{"n_layer": 12, "head_dim": 64, "lr_mult_up": 0.757, "decay_shape": "linear", "steps": 4816}
MLP neurons of a small language model. Each row is named by its layer, matrix (up: input weights) and neuron, and shows model dimensions 176-271. Each number is 500 + 50 x the weight over its row's rms, rounded and kept within 0 to 999. Numbers have three digits each.
Before each neuron's rows, "fires on" lists the tokens most often at its 100 highest values on Wikipedia text that the model never trained on.

fires on: " a", " |", " the"
L8.up256:547550522484481464495475543498485445545510517482507540537475517477586546413578528471500483424540478488403488508545582536584549454414536510462423477438522526605458517561517436479554481477461395461597540453524491525418486538471477529374495470555421478434492596616412456502481558529529449466

fires on: ",", " year", "er"
L5.up547:546429511464642485463539477505544590463497533533472513515496535529473534453513527429537564431606486455561464451495434508377449504517624462563493499439520498502505554463496492503541519472441451483475374501522502488517464554522507365578520444600599493611443474571550512483483433548505531532

fires on: "di", "s", " Bi", " Si", " Li", "li"
L5.up845:512491526447501476481552604437576557547544484489580585472486521509487437507552440542503556571466498416435479548498456531552530600537557571574462535503437487550543484499535510470577528542504491506444460463355459521512490426558513458555409621471426531541423534505511491432474410489489542524

fires on: " in", " and", " ", " a"
L7.up34:491419474527484533483475472507552462547537532401499514439526408526519482507479501549539520473438513547528460502489438490472517610512519499486513514457452435492532583426475532522537589507514444381504515504508495545495539558543553393512500439469493454422530411564497454497536567466517496480

fires on: ".", ";"
L7.up815:516542452467463486478528473575448553557496465518467462626492487486442624537481484474448485483509495517483465519526407496474482506458470523438477570558457584526485501455463542487495503554515494457604410464550440454448499598467492594601573451455332502522518598557457455489529523563589544530

fires on: ".", "st", " |", "Admiral", ":"
L8.up825:458392653552476481458525484498486554627453482506498528595443534448423479476499441469547526510442494559508414450485451485480483409561433502469525573516428622571529481480447398510530527457500482497481543492617404528468471556544576534532561493449505469484539560618409502427498475492473478561

fires on: ";", "|", " *", " of", ".", " |"
L8.up638:465487450473508435472532409495509510576463498530399476465544471551482457491488531493573519475449511507542531519441495413533479511380456552412534536629492566498488454522528507468430487543510454471626553572502540547484549568475436512488506488508462525486445536529538523496448581568534602477

fires on: " in", "t", ",", "in"
L4.up703:527519526458559582485475463417507518389483501615445505452520555549509508531382570487636506487450458502465527550505457487533616505533523532612515409579515582431465490490637568531631538507456522465437583516513575519494536490484537549389541471478474544510543482542591516466526532480475441480

fires on: " of", "0", ":", "age", "9"
L4.up783:573574548507539434455418485501543562459450556463516513397548496511489459465459431620538495450494531493461450412532468573491511515496525575481471487551459589506516445625525513530488531422505516510501467547486601457410626430524428481533451547444426549441473519343585504401539558491521436508

fires on: " in", "in", " construction", " as", "te"
L4.up1440:457488468466556602558405539432494471504542560450507398503548489543527473496452500489558542530469471494460487500490522473490592556517422605585519506480505517543480404553574507462619500549519519526435487489529524561485536524463439580530457508478516501478474483513493436507545431447561517443

fires on: "9", "t", " and", "y", "8", " we"
L4.up272:476494540460499497459427461465508515500531459425406539503438454480565445513485498582545424513400450481499524525595443484500514469508508453502464532502523467471495565498470467518508486520570547558576592565445431527502519476570500564510519447404470514515431563564536460435552363465487519445

fires on: "d", " the", "-", " a", "qu"
L5.up340:526563481586554431531478465440467468471467581467518442494490473505545507554517466566520449451528476503485532498494489517493473484447514461511604485487485589472565613485441450436471510544578514407533523433480450480543474612527512425549503531594391449560510513549432498462418505488440493544

fires on: ",", "(", " not", " be", "de", "e"
L4.up212:515509571407480463530544460457453514502345448380430443464485536489442522613527459397496582550586529468572536573516434471543519515435538516538439483473475471511449527510528454522583432516568474433498527579450592553488528528482465524539501526402472549546572552466402539483522437486493489583

fires on: " to", " ", ",", "e", "ing", " help"
L4.up50:462517523481531566448596489537515537706471452508436430545492391455532431533496464486471500566501494476406398533495502500505432407546440608504426513455484535480474481565439567446432454507464541484518458540566398523426564475420477514510497594438516518463524516582556543511533461563449496510

fires on: " (", ",", " in", "-", " –", " "
L8.up811:492511513481432433546467495491521534450491613574457581502496596495500466491551486534415559512437549560531566518472406501477511433504560559482427541476489530539483506449550467453522502464599434469484591464499498471485551537444504505463539599577589563520480496588493493430467523520434437513

fires on: ",", "n", "t", " mostly", " also"
L4.up1165:531476602520597601582504438491470421482394461566602545577562540441459573579501485472566515468498488506502578653504449523384581481519498505559377541551435628407476502483547462530536480564543507411448489561445593491525484499557537530482465481497409536471537425576475511470419440526513483448

fires on: "ing", " of", " as", ";", " for"
L7.up1493:545505492456537505578505489464487554552509551510503445598529515462417450404543399460462508492555542481385520583463495439612497382527521484420540472492455559442442576553584498614490496444496524467527504528581578451429455520457503472583516470445457457514512549601446457474554486552479570562

fires on: " ", "-", " as", "per"
L7.up561:511475508485520495526488527411499612415535496498397399504595438504386462524496427529477489543432491455507459414442507501501541528561523502548566414457513610470539527446457514535527630455562483512446482534577549558608589438475460540482567512517523502494537473516498493537444506450443485581

fires on: " a", "a", " |", "ta", "-"
L8.up1261:560453505457524424560394546416524546486497492503525526479462593460477514466512502520463502476526562478483451488481490484497484535496535466535478462467494437470503532507544517556627570509559416465468539534604504552383504465458542480434469547508486553475424593654505564512558548441558557536

fires on: "-", ":"
L4.up129:555466496619516539493569531530513553470402425475569419490550501460413526588506423511551447491496466519478540477492483519504533505479480492455527485528473535473572581442405510444489529520505404397500396580459585509551508484512476418477557537542504524518457508464332569539463609501431538594

fires on: " of", "s", "let", "ed", "ing"
L4.up1463:476576421461500596584429524521532535417453489429511501507516505526524432427436366481557540502471481509493503539444516443447616480433478534534565530642577500448466367552541489449577536506453587439479507533503496450493505530509512509502518580454524541495488494516474538515508543430513553453

fires on: "s", "-", " ", "ct", "–", ":"
L7.up1300:579453410452508547515496562413566511417554523545571520526477581507467476469473428454495676504561514435421504512515559497496569572486506476527617453458509423496482477472547484572556589447526453453516481396487501454457543456417587523484583486525457557543462469501489457503517508442562478549

fires on: " |", "s", ".", ":", ","
L4.up1583:456523552528490477472574516574519528552546549472478438577607510465427478440520502462428559446497539382456427437564570534566623488521560518583530438515555568455572557552451536585402466431490510534514483459482548420459504513538442524458500537515538464450539381580478447521558484514587563483

fires on: " of", "0", " ", "s", "2"
L4.up1262:490482578463381467520417516436496540462435541530554490466565421542443405507398451548529407491549430388452530447555529570501496523492433505486582531516444487544576474544517514506491527538439568499524508479515497488424572525503474480537387551571573480508528508495564468526545432525451472498

fires on: " (", "===", " ", ":", ")", "=="
L7.up832:514493419508474444474546553492604489496520390552484478507535491477423409497471509481590463532450451511545541484435536485477552465467419518517580553493395480433597511515443419567492485619426490543535446447554559544465532503487508446548605538532568501474511460545445542539402566481483481531

fires on: " ", "s", " re"
L8.up1518:577486546491466538398450536444536505459517490551534519571483508527518417479470507471535557492569475430439420508455485528554554545394620543582492494574483557588515488492508478490563513465527494496534444478428470609425541458491434516424542479521461587544498454585464452472481482497545549462

fires on: ",", " as", " re", "de", " With"
L4.up425:509532511453561535566490542525526564519410499516395487516426480463499496547620487502468519501486522485478512527511493416575503543514470417459507500432556503436558473481547450523587406359562467371428464473487516523493590528525475465444482471446383503551525549524529463427598480577495515459

fires on: " L", " St", "L", ".", " Dr"
L7.up908:529490570500440506518404591546428483545516530466396510553556517499590558527384511520393589483422504536380483429572545470527472488494538431482489456551468640494507604520608510565537451554496547462422384534450528537480515616535435469461575530573520511416475523464565477557362497436511379501

fires on: " that", "s", "ing", "ed", "es"
L4.up987:598430393507478578503491497591504508559523482481531481550474506577509449544458539490521482548531542511473481459495588473545577553452582620500514460482523449469455467504567495501442570480507409529499504496432523509406540547377429512432538498512363447515477500533402538471449573526509543468

fires on: " and", ",", " or", "),"
L7.up235:498545442471513553349501504546560392504461467431462534571509569541579461472519563396437494504460472514505452513441481499403557579464502501527566490493566485522527452547459568426510488471476519495520478522555543475464453466530516376485548468506558498512462480530463448527554479419493472546

fires on: " to", " and", "ed", " help", "al", "s"
L5.up84:403490562580544515482521477506454534504551459550404530461568443476515550511590444519431464542473482474419506528497537508391596540546469436557441496504490502532443571478530500557438451496480578451475537562500514459444540476516538529544502494508593551484475499602490531492536495579376528573

fires on: " ", " to", " and"
L8.up241:534452552465434579484509480587478474604491518529454483516542443518445442379521501468471448550436563485499508640436464452513481485567496535513511526541481475489494454539438574521547468516473564533530530468525526497453511532474502520511584599450528585575545462500456496510506525465514480410

fires on: ",", " and"
L7.up26:497498494555535489368495543528497518519465468524520537494511560490586460513452499489531470491447452614515451539527476469475535544556549491566463476444480427523538557452510575537465609572389456561453472494551507482478502578558459415466518417565583487506507514540484493481506453499505487620

fires on: " a", " A", ":", ";", "o"
L8.up727:518423517486460487535440458536504605511429509422521459479489554552336540529538381447437448384505455539557516467481522515568444573505473576540427482412477592435554460493472502533508424516564467322588510447584498495504521538473487490469509462529455553465487640541448498492494555460480488498

fires on: " the", "°", " of", " ", " its", " to"
L5.up1510:405519480446550539463467569552600442568524411491450487566492513439524429493567520560561485434493537493481492479453569597512514475546554558514457512451517528548495467463398470528447528537511475501594570510541484500487526461544486506504490575436438479498579458485546524482542378524528458507

fires on: "-", " ", "4", "8"
L4.up894:454547654526475419528597549561452441540473445450493456538469476497409519541512528519543406538512582485517510525497548397432540487456533497488535511544456551465542482424440433436477442488467468488412451457422483570436497422446476458446498573497567604530600439506456547502554566478546562539

fires on: ".", "r", " and", " Dr", "g", "St"
L8.up955:501504536506515465452435524488572488518552591459429490490526467486579558451452488524427498520514582594492449533531535520515506533516563486558438356544557415454483576499514491490595564481552543429436406495507569545565485559485532400447442451543567486510535495556574604534517553436546568369

fires on: " as", "0", " a", "9"
L8.up419:495505534464508403549521579564520473468472514470500469491521551503520449554351471511523400411559542514523476477539498527449426437463536575587481435533520554533461501576484506596579528481526533475531466438512595465528506524520523543530556481540472602495479446513546480456541601469479505495

fires on: "s", " to", "e", "ed", " |", "ant"
L4.up1024:550487508546426618449500416478516548578512578431515452485544538368542452462462529445485455547441615570524517420518545522588496539559548527482499457535533495508523432568568496545513524476347445445589452489482498493552481386355488451583537521501447458519445387578433520388513456447564516567

fires on: ",", "-", "3", "),", " by"
L4.up692:483559453454561559563481474512537467529459552569473524532502538484418484403522460552457482472475493565595401535476452474450529458387572609576466472536500522521427566442470478447564504462423560442560482509430505451491508476397500479491497567457492539487621545644432533523540584513547484485

fires on: " ", " (", " in", "–"
L7.up1008:497485503491491540483451486493575520517463530538522454598527447534478453511495512426497643609505520468433551498505407523442526439484537490475499451412501487454448550466542427497576479551530516496541495519402495537421488521447472600449564538470517561505515407504535515503497596512496514366

fires on: "s", " number", " of", " to", " school", " Education"
L4.up473:534447433524453575504514473499532445550431469494551384555545528436470483488573421545546553509469490568629452512522491463423585501469520531526523568588482449522502413529554518485504543509561431488507395446480552440546513476377511465504549536490481448475474484511423437466461488546473592470

fires on: " of", "9", " known", " and", "ed", " late"
L4.up1077:559426561477482450525528547458470492507486461527513491552532525477507439429529458599548483433577475594469551547430510569500517543554488492452485506529553499470514512508501492507517430496523588503485486568453433504365588488558520483469444535511400590538563477439514407423512505564530531478

fires on: " (", "8", "1", "-", "s", "9"
L4.up1318:532493483417552449483574534480459512527555488473430522530448494454628434453471539519540468493485511453587536506507446515540447441432401525459437430509445501494432394478506457420453509583584524600524599478488467550452525385560499458466461469417516484592416523505474491416536468460470489570

fires on: " |", "-", "."
L8.up342:482411568552531528539483484554508578492664480536506549487588484413504564428521450492494498403511484447548441533536491488488585528498493466441541509491544526587563442522519502523464496500492497511456593531496468395431568493546508496443495601530510532457468518486512517544538497418554516501

fires on: ",", " to", "na", " taken", " in", " at"
L4.up817:507557550454481513610443464498525464447573555512518555394416427487489476529453537521539417440451544489441540479508439491461592557567472457513553517510575538482464448534529576474482496519543425442536504508460536546470510480516555488407407554443510467485520540532511498508443507499506541412